MLP neurons of a small language model. Each row is named by its layer, matrix (gate and up: input weights; down: output weights) and neuron, and shows model dimensions 48-175. Each number is 200 + 20 x the weight over its row's rms, rounded and kept within 0 to 999. A neuron's up and down rows have the sign that makes its largest values positive.
After each neuron's rows, "fires before" lists the tokens most often just after its 100 highest values on Wikipedia text that the model never trained on; "fires on" lists the tokens most often at its 100 highest values on Wikipedia text that the model never trained on. A number after a token or word is its count.

L12.gate86,229,214,216,141,212,174,200,196,196,232,222,199,198,220,203,195,208,182,217,201,209,166,182,181,228,223,228,223,158,205,183,185,212,189,227,180,214,207,242,189,230,160,224,185,211,200,194,202,200,205,256,213,200,158,166,186,197,219,207,179,214,234,178,198,204,204,162,212,186,236,202,193,227,216,224,202,182,248,226,230,171,187,213,229,162,189,215,191,181,209,179,200,208,219,195,197,191,198,183,204,176,194,243,217,198,219,237,220,196,213,203,210,213,169,177,200,183,237,222,178,218,195,239,236,175,204,223,155
L12.up86,254,206,203,187,191,208,202,163,204,197,197,162,181,209,174,237,217,176,175,183,181,172,214,190,198,192,188,232,216,232,186,228,245,172,168,180,188,187,209,207,193,219,206,205,193,177,183,190,168,188,206,200,220,212,186,170,177,247,207,202,198,196,185,213,195,218,175,213,214,159,179,200,210,223,192,171,205,207,216,205,183,162,172,215,222,173,156,161,194,180,179,220,193,199,174,203,217,201,143,197,212,204,200,215,196,228,226,202,187,176,160,224,179,246,175,184,195,202,180,198,214,226,191,216,206,203,199,196
L12.down86,223,191,199,211,218,221,191,211,208,211,152,197,217,186,224,181,243,200,210,184,196,163,194,240,236,191,173,197,201,222,180,177,187,161,207,205,226,210,146,191,191,209,190,169,195,220,199,206,214,205,167,224,202,199,200,211,237,200,187,198,160,207,189,225,179,188,175,233,216,206,184,191,196,222,194,161,203,240,159,207,196,231,179,184,174,205,209,184,195,181,186,179,207,218,174,204,207,221,201,217,198,227,186,205,190,223,207,208,185,201,242,221,209,173,205,199,208,202,193,198,202,196,219,228,244,213,197,197
fires before: " —" 32, ":" 9, " In" 6, "\n" 5, " Self" 4
fires on: ";" 38, ":" 22, " |" 18, " Label" 5

L17.gate111,223,212,216,199,182,163,194,172,204,233,197,188,213,162,188,196,204,184,229,178,218,205,221,197,206,222,204,206,197,209,223,208,192,214,183,208,194,198,195,210,210,205,198,209,196,211,200,204,157,192,205,213,164,203,189,220,226,215,192,200,211,183,208,223,161,203,228,208,194,227,195,214,234,226,182,218,193,244,211,220,174,225,171,177,201,208,181,196,197,220,231,254,186,211,180,192,208,159,181,174,202,211,203,180,199,188,179,201,217,213,218,181,209,200,186,229,201,168,182,203,235,239,222,194,198,196,209,175
L17.up111,213,218,187,177,185,197,170,213,172,202,174,220,179,171,209,190,204,201,204,208,201,167,213,223,223,158,162,171,196,186,202,205,182,195,235,208,191,206,180,219,205,196,208,201,230,211,185,215,225,184,231,182,161,234,208,209,208,188,172,186,178,183,217,226,194,212,199,189,186,213,177,181,201,213,229,219,199,223,176,201,206,226,209,211,192,188,219,223,184,228,174,243,194,196,204,164,212,199,202,219,191,198,202,207,219,213,185,204,214,220,244,196,176,198,193,235,213,221,219,213,177,196,242,157,206,209,216,206
L17.down111,168,173,185,219,176,183,228,208,149,219,191,225,186,175,178,195,160,209,209,239,184,219,207,164,200,203,184,181,201,154,182,209,190,210,232,215,206,177,215,216,214,176,203,183,230,207,188,181,242,196,175,207,179,218,226,200,209,222,163,190,215,199,221,240,176,179,188,190,235,206,200,205,180,198,202,186,171,174,197,185,181,191,196,207,234,191,199,189,215,227,227,177,208,198,194,162,184,216,209,229,180,179,201,180,189,163,202,189,201,245,220,181,149,197,196,188,212,194,182,236,218,215,219,194,184,230,180,184
fires before: "s" 89
fires on: "'" 71, " Box" 5

L14.gate349,199,192,179,212,219,173,191,182,195,174,177,175,225,180,197,198,223,202,203,199,207,206,183,207,164,201,227,216,199,204,214,221,204,183,233,204,171,184,174,214,212,234,215,216,180,195,226,186,209,179,210,183,183,209,195,197,231,202,204,217,214,196,204,212,195,227,197,202,195,244,212,183,199,213,172,228,232,189,203,195,170,270,164,187,227,234,203,208,171,196,163,233,229,236,201,203,174,170,177,232,214,205,234,182,179,195,210,180,204,213,191,208,187,220,173,236,222,193,221,239,209,196,240,217,178,208,219,231
L14.up349,185,196,209,204,188,235,188,181,214,195,256,201,185,231,156,215,192,173,221,214,187,214,174,196,180,181,213,213,209,180,216,222,221,205,193,240,189,206,221,179,226,222,200,225,193,181,191,197,172,195,185,203,193,223,180,193,171,207,184,185,177,179,192,237,225,209,177,186,213,196,188,159,205,219,181,169,192,184,200,190,205,213,186,163,204,193,194,216,208,195,203,218,195,216,209,219,169,197,203,186,215,210,186,203,150,214,169,162,208,184,229,203,225,184,221,185,223,202,187,212,158,231,184,220,158,155,191,213
L14.down349,188,198,222,238,188,219,193,185,215,218,207,215,211,180,158,176,201,203,178,209,155,194,210,184,169,192,187,196,185,192,201,154,203,218,169,219,181,214,207,199,161,203,182,198,201,202,191,220,184,217,225,194,216,195,200,179,212,220,194,198,201,206,173,198,193,190,175,201,224,171,169,203,215,187,194,189,195,196,186,222,146,219,173,182,204,192,234,209,191,174,176,166,181,212,206,189,183,182,178,209,175,159,205,219,176,224,191,176,193,187,186,153,209,188,236,192,230,211,199,195,195,208,231,209,183,206,227,197
fires before: "\n" 83
fires on: " |" 54, " =" 15, "\n" 14, " the" 9, " The" 4

L6.gate449,196,180,202,186,185,212,214,211,156,204,188,215,213,195,206,198,215,238,197,179,195,232,198,185,182,179,213,179,195,200,190,202,207,204,189,188,182,218,176,142,160,194,226,200,176,186,251,194,190,177,222,211,228,160,200,182,214,206,194,201,186,165,195,192,179,179,206,211,194,197,179,189,206,198,211,173,200,208,210,227,241,213,182,151,195,208,199,202,158,172,196,198,220,206,204,184,197,191,203,152,176,206,199,181,179,196,216,161,235,203,170,206,191,233,206,220,192,200,198,202,183,223,199,202,197,222,217,196
L6.up449,173,195,200,193,218,194,186,208,245,194,146,204,182,184,221,182,212,180,223,204,181,206,206,207,204,192,190,223,206,188,168,183,224,182,184,259,207,211,227,183,194,181,212,206,199,226,196,179,176,211,180,180,222,194,218,211,200,203,193,209,202,233,210,209,221,186,212,172,241,204,177,181,199,200,235,239,198,189,209,183,179,181,181,210,217,199,210,235,211,188,182,162,199,216,205,216,175,209,214,184,197,213,181,188,182,201,192,172,191,221,214,175,195,187,251,208,197,225,206,178,184,207,175,184,184,233,198,204
L6.down449,186,191,179,211,182,179,194,183,208,185,187,219,195,201,200,182,176,189,196,212,196,188,154,209,215,199,183,232,172,206,192,179,199,187,202,220,156,218,225,187,202,218,230,183,214,219,222,211,192,234,214,189,193,192,191,197,208,231,240,209,194,250,217,199,232,199,192,193,231,220,213,172,182,186,198,201,198,179,178,176,186,178,207,182,190,224,256,207,234,198,182,185,224,202,221,218,188,217,197,210,188,200,186,197,187,208,212,173,192,178,193,199,201,204,217,232,216,200,201,174,211,227,191,199,215,183,194,196
fires before: "\n" 73, "|" 6, " In" 4
fires on: "===" 32, " ===" 18, "\n" 12, "====" 9, " |" 7, "==" 5

L13.gate88,191,198,186,181,205,170,165,172,208,188,222,167,199,198,231,237,214,217,184,230,220,187,179,191,202,202,175,214,174,206,200,205,200,188,202,217,166,194,227,181,186,203,176,173,206,188,203,223,205,196,230,233,197,200,205,198,196,218,196,199,211,199,208,207,234,192,165,183,160,202,190,216,216,198,138,168,163,170,195,188,210,225,178,215,182,234,207,196,211,167,201,195,187,219,184,214,211,199,178,241,190,209,193,214,194,165,194,225,214,202,208,176,194,231,224,212,248,203,178,178,210,229,218,188,243,204,161,184
L13.up88,162,175,207,192,185,196,196,179,194,199,188,192,190,200,198,196,190,205,186,192,209,238,206,231,233,232,204,207,225,208,213,220,192,204,204,213,166,182,188,189,206,223,214,229,186,207,179,184,207,176,206,177,207,198,194,187,233,182,214,202,222,152,179,210,231,210,180,201,191,180,187,173,187,189,193,217,174,192,166,232,247,204,209,200,213,220,192,216,248,252,221,199,170,197,199,202,152,216,238,208,224,188,206,244,202,202,193,204,200,205,214,189,231,169,197,208,209,174,205,203,194,205,222,201,191,208,218,174
L13.down88,179,180,194,178,178,174,163,218,247,170,213,210,226,216,194,226,217,204,196,185,201,204,154,226,218,192,198,203,201,189,206,223,196,181,217,165,181,200,209,165,193,179,202,194,207,171,155,168,179,243,197,252,216,208,220,243,189,171,202,206,208,204,198,212,186,195,189,239,221,214,189,217,180,232,203,196,205,181,222,224,225,213,185,159,202,179,189,217,191,224,220,201,179,211,201,204,211,161,184,172,215,203,202,207,187,200,154,195,206,186,225,229,191,190,218,185,234,206,216,205,235,228,169,185,207,205,208,219
fires before: " " 50
fires on: " |" 68, "," 6

L4.gate61,202,245,248,169,198,217,181,251,189,207,194,224,232,189,197,215,200,248,211,209,200,215,213,211,200,208,166,182,210,213,186,205,161,173,221,225,182,215,175,206,231,217,172,186,175,216,196,193,206,192,199,202,171,202,169,196,221,183,190,192,188,186,207,204,189,192,216,238,167,220,202,181,210,205,217,193,223,178,184,196,180,180,206,212,189,172,186,218,228,183,240,216,196,200,199,260,191,193,202,204,173,195,195,212,189,195,155,201,191,217,211,195,197,201,215,181,193,193,218,185,186,222,207,180,165,234,177,199
L4.up61,206,192,224,198,156,168,193,236,217,204,202,207,237,194,190,177,219,197,207,222,168,240,184,215,185,211,219,223,225,180,184,221,179,178,202,208,234,229,198,177,214,234,177,201,204,185,192,204,186,216,201,220,186,179,210,212,193,189,189,192,207,176,218,194,219,225,202,193,209,191,203,135,207,188,212,230,223,186,213,179,217,191,213,217,205,199,214,201,221,198,197,180,212,271,176,168,203,193,216,218,146,199,182,230,206,177,196,238,233,232,169,201,184,215,220,190,155,233,211,195,198,168,183,193,211,188,240,195
L4.down61,200,226,207,182,215,213,175,203,184,170,196,197,225,206,201,185,215,211,217,209,228,184,176,190,256,188,183,214,209,224,191,202,202,205,185,195,203,174,204,169,180,196,163,219,203,173,208,211,210,166,189,203,195,194,190,228,206,196,208,188,193,166,195,216,194,201,191,233,192,205,184,158,195,153,202,210,189,193,214,174,192,171,189,186,192,198,198,218,205,208,194,204,184,217,190,184,207,190,193,241,143,215,189,182,174,205,209,203,210,213,191,230,205,215,223,195,196,177,177,197,217,196,214,212,180,206,208,231
fires before: "'" 25, " as" 11, ":" 10, ")" 8, " |" 8, "s" 5
fires on: " Men" 17, "s" 16, " such" 11, " Women" 7

L2.gate375,231,232,179,219,199,187,118,194,208,203,224,192,209,200,197,184,249,204,161,174,219,214,181,199,189,210,212,216,199,212,204,220,202,182,184,217,187,202,219,183,190,226,192,237,171,177,211,199,187,178,187,183,184,217,224,164,210,196,186,169,168,202,206,212,187,162,217,231,202,218,203,191,182,185,201,202,182,183,233,204,193,179,214,198,222,208,184,158,192,196,202,185,174,231,176,168,219,200,204,176,183,200,192,236,196,201,189,180,193,201,203,176,183,200,177,218,162,210,172,188,215,207,207,165,197,197,221,228
L2.up375,190,203,189,182,202,204,153,184,209,198,202,187,198,222,176,209,185,185,206,195,209,217,216,183,170,216,217,165,218,170,210,206,199,144,199,162,202,216,184,172,194,222,186,213,205,189,219,190,224,220,178,198,228,218,219,207,188,202,208,191,207,168,190,196,189,225,217,236,182,210,165,190,212,195,222,210,193,194,171,211,182,212,172,198,215,209,178,181,211,198,215,200,188,203,205,169,167,190,205,183,183,222,199,184,216,193,222,170,196,229,212,194,129,228,247,196,201,183,211,238,214,196,224,198,213,210,208,198
L2.down375,236,194,253,188,177,227,182,207,187,196,192,245,182,199,195,184,169,200,191,167,243,194,186,194,173,188,198,225,191,194,167,189,178,200,185,216,161,227,180,195,210,160,169,216,233,171,179,222,216,208,223,196,233,190,210,212,222,211,210,200,180,164,194,175,210,220,213,200,220,176,184,194,193,214,207,218,181,189,210,177,194,191,214,187,218,181,183,185,180,189,233,184,233,208,190,216,177,193,230,207,190,183,198,229,235,179,202,207,202,195,213,170,161,183,163,201,183,195,177,174,229,181,187,195,158,200,206,179
fires before: "s" 95
fires on: "'" 87, "(" 12

L6.gate468,173,230,148,215,171,202,192,197,180,177,204,197,217,215,189,203,160,161,194,217,210,203,264,195,171,243,217,185,218,239,212,210,213,177,191,230,202,190,213,218,193,213,200,202,228,189,192,179,208,194,196,219,211,195,226,209,237,206,195,238,188,173,168,184,160,212,179,209,224,177,195,240,200,187,189,186,225,203,208,228,193,202,187,208,177,178,227,178,226,190,186,225,189,211,190,200,218,215,190,188,205,208,183,187,216,194,205,181,172,201,209,197,201,213,231,201,181,228,203,214,188,210,272,201,192,216,198,189
L6.up468,206,241,148,235,220,191,216,193,151,198,204,224,191,172,196,210,192,184,198,208,197,203,267,189,164,248,226,218,206,220,180,203,215,175,199,203,182,217,235,191,192,220,189,225,223,196,195,198,219,187,197,226,204,186,212,210,211,210,167,225,206,213,181,186,194,199,180,196,225,186,228,234,194,222,216,201,233,199,215,208,214,199,208,192,185,207,212,193,233,212,205,202,195,211,199,210,193,193,232,185,184,188,178,187,219,195,208,187,181,200,200,197,213,168,218,197,165,193,202,219,174,209,258,228,181,228,200,184
L6.down468,191,209,171,214,205,197,198,208,189,194,224,208,183,193,193,208,201,198,189,202,184,195,238,199,219,204,199,204,195,230,176,205,204,177,187,208,212,208,201,193,201,212,174,211,209,191,206,200,195,198,219,226,209,203,194,235,185,197,181,207,228,203,179,196,180,198,202,201,206,192,188,228,202,197,180,191,208,205,216,194,215,182,188,173,172,228,169,195,225,209,196,211,219,216,181,189,191,202,196,184,184,215,187,194,208,172,209,184,193,171,196,187,209,172,188,208,202,201,206,226,199,210,209,178,179,224,200,195
fires before: "\n" 100
fires on: "==" 52, "===" 18, " ==" 17, " ===" 5, "\n" 5

L18.gate141,190,203,145,250,249,168,204,217,201,181,214,219,179,188,204,202,182,184,203,198,214,210,220,205,212,208,189,209,198,195,216,218,230,210,180,181,198,185,226,172,159,189,215,201,245,155,190,231,218,184,257,203,198,186,202,237,219,197,186,191,208,176,170,196,226,186,207,194,195,190,171,207,205,181,174,223,190,227,206,205,198,199,231,186,203,164,201,165,190,198,215,188,220,175,187,180,184,245,160,185,193,195,180,193,202,203,217,207,195,190,214,212,201,163,208,211,209,202,187,202,213,213,194,196,208,197,235,199
L18.up141,201,194,196,246,221,184,225,188,227,206,204,211,205,200,179,170,214,231,214,211,198,229,213,200,227,215,175,168,209,229,181,220,187,185,210,209,206,192,212,194,196,208,190,174,172,185,191,179,208,196,219,217,191,185,231,186,183,195,191,239,218,208,206,147,215,225,186,217,181,196,208,242,198,173,239,258,192,204,164,184,207,221,186,179,189,195,199,208,216,183,184,199,186,205,184,186,206,184,201,197,182,178,193,201,196,145,201,176,168,198,191,197,208,172,231,189,152,183,205,228,193,225,233,175,191,243,202,214
L18.down141,167,203,221,181,184,224,206,202,191,181,190,193,166,254,189,185,217,231,226,186,204,201,209,196,220,224,212,212,220,216,200,216,212,191,206,211,242,233,202,168,221,202,196,204,184,204,222,232,172,201,216,194,166,205,211,165,223,183,209,185,217,221,192,194,205,211,190,201,199,213,196,178,218,191,222,199,205,170,206,152,173,206,147,229,197,177,169,202,181,173,227,179,180,182,180,178,195,202,195,184,179,232,180,177,192,219,218,223,208,199,226,237,211,217,189,187,201,229,190,201,215,190,219,213,195,202,238,223
fires before: "\n" 94
fires on: "==" 57, " ==" 16, "." 10, "\n" 9, "===" 6

L14.gate560,211,240,236,211,193,188,166,202,201,190,172,222,213,222,196,193,197,188,210,180,208,197,179,214,227,203,184,190,191,231,200,195,208,184,175,197,215,230,167,178,217,193,210,217,249,225,192,154,191,224,237,192,159,216,198,210,197,178,202,165,189,191,210,222,184,178,195,210,189,202,194,230,228,236,187,227,212,201,209,241,154,211,158,220,180,217,206,203,193,221,235,191,200,214,219,188,212,185,199,181,241,198,167,207,196,194,169,190,219,189,223,167,241,181,197,258,207,216,213,194,212,216,176,203,194,217,227,223
L14.up560,241,259,210,235,165,203,225,166,206,197,194,196,213,173,215,182,179,220,191,222,214,195,202,226,216,210,188,192,222,215,211,175,179,220,210,187,186,181,206,249,227,233,214,195,217,199,206,139,220,206,220,233,154,226,232,196,223,192,171,216,221,186,196,243,176,214,203,219,165,175,177,186,220,200,208,219,202,227,180,219,174,208,166,204,213,210,202,210,225,201,205,173,195,207,201,182,206,180,197,188,202,213,205,213,206,186,200,190,219,210,220,205,202,182,178,210,203,161,206,205,204,191,213,187,192,203,210,186
L14.down560,172,187,192,167,196,203,198,208,194,207,227,172,194,198,195,244,179,159,182,207,209,197,192,169,239,204,212,183,198,190,215,221,201,225,210,210,174,188,194,195,153,155,197,196,213,180,193,190,225,183,171,214,219,206,212,206,210,203,178,198,189,233,181,216,216,180,187,185,203,220,188,201,196,184,195,150,195,218,224,194,227,184,215,242,218,210,202,187,207,195,204,180,219,224,236,203,215,209,176,213,209,157,209,181,217,189,188,218,189,200,185,183,231,175,214,142,228,199,207,190,183,187,205,196,216,225,188,182
fires before: "s" 98
fires on: "'" 34, "/" 16, "zy" 6, " Hun" 5

L18.gate215,176,220,116,207,201,189,161,179,193,201,193,232,184,189,204,196,194,174,177,191,195,197,238,194,210,224,210,197,214,207,192,209,184,193,193,196,193,218,211,160,182,219,199,217,218,192,200,202,205,199,206,225,201,176,243,175,218,224,158,234,199,206,193,184,183,207,190,188,199,193,209,202,194,191,176,206,220,218,212,212,193,209,219,182,197,192,210,203,236,168,181,193,180,237,178,193,194,196,210,214,195,212,189,219,218,191,215,184,201,215,195,203,200,238,221,221,168,201,212,201,178,189,232,219,191,188,214,199
L18.up215,207,223,156,205,217,242,207,225,204,216,200,213,212,214,233,209,214,215,203,215,232,194,251,228,202,208,198,198,214,210,188,183,185,171,191,191,178,178,203,222,179,186,198,199,210,217,209,122,204,204,224,200,194,211,201,262,224,166,177,232,199,213,205,211,213,219,183,218,237,163,180,207,196,204,217,242,241,205,191,208,222,193,145,204,195,206,211,216,228,198,169,214,182,217,176,206,190,188,199,212,233,187,171,191,210,166,185,160,203,199,197,208,176,202,234,202,235,201,194,208,174,219,227,183,180,235,195,168
L18.down215,191,216,217,188,196,204,225,200,211,196,192,219,146,198,192,164,213,199,187,205,196,210,187,209,223,207,202,168,186,222,201,197,185,219,184,171,205,222,215,190,206,181,224,208,213,183,190,230,206,197,200,190,185,173,211,295,198,192,196,218,215,218,200,197,197,176,215,184,206,222,194,198,190,198,194,199,197,193,222,183,212,206,218,186,196,207,211,179,191,167,224,207,198,193,189,211,232,199,225,199,199,188,218,212,216,190,200,186,171,192,168,193,212,234,176,192,185,187,215,204,196,197,182,202,196,168,207,226
fires before: "\n" 100
fires on: "==" 56, " ==" 19, "\n" 12, "===" 10

L5.gate105,206,204,179,212,198,202,173,194,189,166,161,174,193,185,206,202,191,207,226,180,180,208,213,179,172,257,188,213,180,215,194,213,171,201,248,222,211,217,165,187,209,195,200,203,220,227,206,188,203,212,197,202,210,177,167,215,236,181,199,163,199,168,206,204,195,219,200,203,165,218,172,194,173,189,217,216,237,215,181,172,195,229,169,171,216,217,197,200,207,192,189,170,185,199,216,187,211,151,203,183,225,188,212,218,192,162,204,209,190,246,180,184,237,205,212,216,187,196,198,233,225,213,187,196,221,234,213,200
L5.up105,207,227,186,191,184,212,171,212,228,184,162,232,175,164,185,218,210,218,225,179,248,192,200,183,203,217,227,224,174,200,192,238,188,222,227,208,190,215,244,229,193,235,136,222,208,204,162,210,178,189,205,215,191,208,199,212,201,162,216,202,193,232,182,165,199,185,227,193,211,210,200,213,183,194,227,220,229,226,208,197,205,215,198,209,193,195,219,202,217,167,190,199,247,183,186,193,194,194,179,185,162,220,209,174,173,191,247,209,182,174,223,199,178,201,237,203,197,196,201,166,193,219,197,172,221,196,209,198
L5.down105,157,204,192,224,223,239,191,193,179,200,222,213,189,193,189,214,199,211,184,242,213,225,173,220,232,221,209,225,203,194,183,213,188,173,188,218,205,199,221,186,219,173,217,213,181,235,161,204,177,207,190,215,220,177,203,214,197,187,202,194,196,211,169,183,204,210,183,205,208,217,189,170,185,215,226,177,185,182,229,180,188,213,195,223,201,178,204,219,205,212,241,221,168,189,185,219,203,201,177,198,189,190,230,219,186,171,175,216,184,189,193,211,196,198,188,163,202,198,215,180,173,170,182,197,192,202,159,209
fires before: "s" 37, " Votes" 11, ":" 5, " no" 4, "\n" 4
fires on: "'" 36, " |" 24, " by" 9, " Released" 7, " with" 5, "ic" 4

L10.gate190,181,200,189,166,231,163,198,179,191,214,219,195,188,212,270,208,191,182,164,229,190,233,186,204,180,171,189,168,187,229,185,210,166,206,176,207,204,194,225,199,190,186,210,231,179,190,202,226,188,189,221,232,174,208,208,233,194,211,192,221,206,195,221,180,180,168,201,214,197,199,156,170,212,191,190,217,180,164,220,168,194,189,207,164,228,200,195,204,197,189,192,216,225,189,218,195,211,246,229,237,236,212,192,205,208,190,244,217,234,217,205,197,201,195,176,193,187,202,215,179,208,188,190,195,192,197,191,202
L10.up190,232,222,197,219,215,225,200,201,183,169,167,190,236,189,196,225,211,186,193,224,165,202,158,190,193,205,199,212,187,190,208,232,217,191,182,204,193,204,213,199,214,258,204,200,235,196,187,157,196,230,219,210,181,200,210,221,198,193,221,187,223,201,188,203,210,194,180,182,201,194,233,197,202,208,223,181,217,186,202,204,223,247,177,216,211,176,199,182,208,225,181,225,185,191,213,206,186,201,202,206,209,188,210,185,134,208,193,187,199,209,219,233,225,217,230,216,172,190,232,203,180,201,196,214,185,191,197,201
L10.down190,239,203,212,196,181,191,163,184,181,152,205,173,205,190,187,174,234,195,216,218,210,205,192,189,184,224,218,215,216,189,214,256,193,217,209,203,197,221,223,189,194,213,209,208,207,189,200,148,192,213,228,164,190,213,202,191,184,228,184,206,207,195,173,202,214,222,179,205,197,215,199,192,191,236,230,185,241,176,198,213,208,238,186,208,190,187,172,209,210,212,209,199,207,212,187,191,197,216,204,200,192,173,196,202,167,189,201,176,207,220,201,176,225,203,201,228,222,211,187,217,225,219,247,192,184,219,253,204
fires before: "\n" 100
fires on: " |" 69, "---|---|---|---|" 27, "|---|---|---|" 4

L15.gate101,196,183,192,252,190,243,188,172,205,225,233,205,191,211,166,184,208,220,205,209,192,214,229,146,205,229,244,193,227,209,210,189,215,205,184,191,214,209,232,205,181,199,161,213,217,176,223,176,211,199,182,188,175,176,192,249,212,212,182,181,199,191,216,219,180,176,208,212,168,216,202,222,188,149,182,221,183,194,205,199,216,203,226,198,209,234,181,198,207,212,188,234,195,221,259,264,195,212,224,203,237,226,242,206,211,222,188,171,226,181,236,204,204,205,155,211,240,196,183,210,195,225,179,215,206,188,204,187
L15.up101,243,205,194,211,208,226,194,225,199,207,200,217,196,192,220,215,188,187,219,222,197,200,179,187,192,240,233,202,216,191,209,150,189,175,205,182,216,187,206,155,229,200,208,164,160,205,201,209,175,183,198,177,193,211,196,186,206,235,230,179,212,215,215,143,203,198,161,196,218,194,197,195,222,163,215,204,184,185,221,221,200,181,193,171,209,203,183,176,181,202,217,214,225,163,209,211,170,197,226,184,162,222,190,195,199,209,175,184,180,213,214,204,202,209,197,221,163,237,180,186,185,216,197,181,198,207,201,233
L15.down101,216,193,192,193,158,181,212,258,168,185,195,201,201,207,218,206,186,200,191,226,190,172,208,208,198,180,204,202,197,185,207,200,222,192,235,215,202,169,151,220,197,216,224,243,185,192,178,181,196,219,215,195,164,230,189,191,208,176,208,202,194,202,202,203,200,234,205,181,190,240,198,194,184,220,198,195,255,206,208,182,206,205,200,242,211,188,136,184,240,218,216,217,212,171,162,198,234,228,189,225,236,204,214,154,227,177,178,188,190,202,200,184,170,211,189,236,197,203,216,235,194,205,190,189,210,207,217,242
fires before: ")" 46, " (" 6
fires on: " in" 55, "==" 8, " at" 6, " m" 4, " mm" 4

L10.gate543,189,187,220,254,230,186,208,193,197,225,209,222,214,188,188,240,196,200,206,194,188,183,222,211,185,219,200,177,225,204,189,196,183,201,243,217,158,190,201,208,207,219,234,205,185,167,225,204,221,182,188,222,179,197,158,223,171,192,208,237,184,196,222,224,194,186,184,203,153,201,188,172,209,190,191,209,234,176,192,170,199,236,189,200,202,222,214,197,196,219,212,196,184,243,180,212,202,195,193,190,202,187,240,202,204,193,197,211,207,207,193,203,182,190,196,230,192,179,172,179,191,202,187,229,194,192,211,188
L10.up543,200,180,207,243,204,207,173,192,241,188,174,232,203,216,214,238,192,187,192,167,177,212,244,228,181,181,182,171,171,225,212,211,226,148,191,222,234,186,192,191,174,193,221,179,203,213,186,201,222,221,203,233,209,192,172,212,208,228,187,225,195,197,196,181,216,213,238,222,207,185,206,181,205,221,182,197,211,235,197,183,202,222,189,193,227,218,231,173,205,193,238,225,198,232,221,175,190,193,179,222,234,186,190,218,191,206,219,186,197,217,232,194,204,208,185,206,236,195,233,172,195,194,154,212,196,178,209,191
L10.down543,189,213,206,225,198,187,178,191,178,181,211,194,190,221,183,224,206,192,156,228,195,220,217,231,143,185,187,222,208,176,214,192,183,205,195,216,186,164,199,185,158,192,195,212,231,221,224,219,207,193,197,212,163,202,132,224,217,196,218,208,202,199,191,205,232,202,185,180,179,180,185,182,193,196,162,197,204,190,223,174,180,213,189,190,189,216,182,152,196,192,194,187,208,198,212,181,183,202,215,227,210,197,222,219,209,239,187,154,182,200,206,183,195,218,189,209,181,193,180,203,167,224,177,200,208,203,212,220
fires before: "|" 80, "\n" 11, "-" 5
fires on: "\n" 96

L15.gate232,176,215,167,179,213,191,168,206,202,203,191,191,198,199,234,219,222,193,240,227,210,193,217,157,211,225,239,211,174,226,203,198,186,193,204,186,190,202,177,228,157,236,218,201,206,206,226,179,204,165,208,190,144,178,222,219,199,196,165,180,189,201,213,227,234,198,176,184,184,187,195,198,213,239,202,177,181,155,177,184,187,208,166,207,201,200,203,214,173,172,234,203,213,228,183,204,205,212,196,183,220,201,183,235,189,198,193,208,182,212,234,222,177,209,218,237,188,200,204,196,199,197,179,200,200,207,199,186
L15.up232,203,191,188,189,187,201,211,219,199,171,166,220,236,224,226,200,184,179,191,204,180,175,208,233,209,196,186,182,174,216,185,192,209,205,196,180,212,219,192,182,203,240,163,221,189,169,153,223,191,212,169,220,209,243,208,199,215,207,222,199,166,169,224,222,185,234,162,198,213,178,210,192,185,194,192,239,203,216,176,162,203,193,201,211,204,205,204,244,193,216,186,219,200,237,195,208,240,196,216,215,219,165,211,185,209,177,183,174,195,191,198,170,238,186,201,196,193,174,180,199,191,196,167,207,216,167,184,215
L15.down232,227,212,188,186,188,204,163,221,197,179,186,216,245,226,219,199,173,190,192,226,169,202,220,210,210,199,199,203,175,192,195,176,198,193,217,226,184,174,191,185,215,220,218,185,213,178,233,203,211,188,248,190,226,185,176,235,194,178,196,194,205,171,220,167,191,213,207,195,176,205,205,196,205,233,218,183,215,221,190,193,214,196,198,189,175,195,174,200,213,224,218,211,216,223,181,206,192,204,227,185,240,171,169,218,186,218,174,190,188,200,221,162,190,201,195,199,205,213,202,188,196,196,162,226,163,215,205,184
fires before: " 1" 29, " " 22, " 2" 17
fires on: " |" 97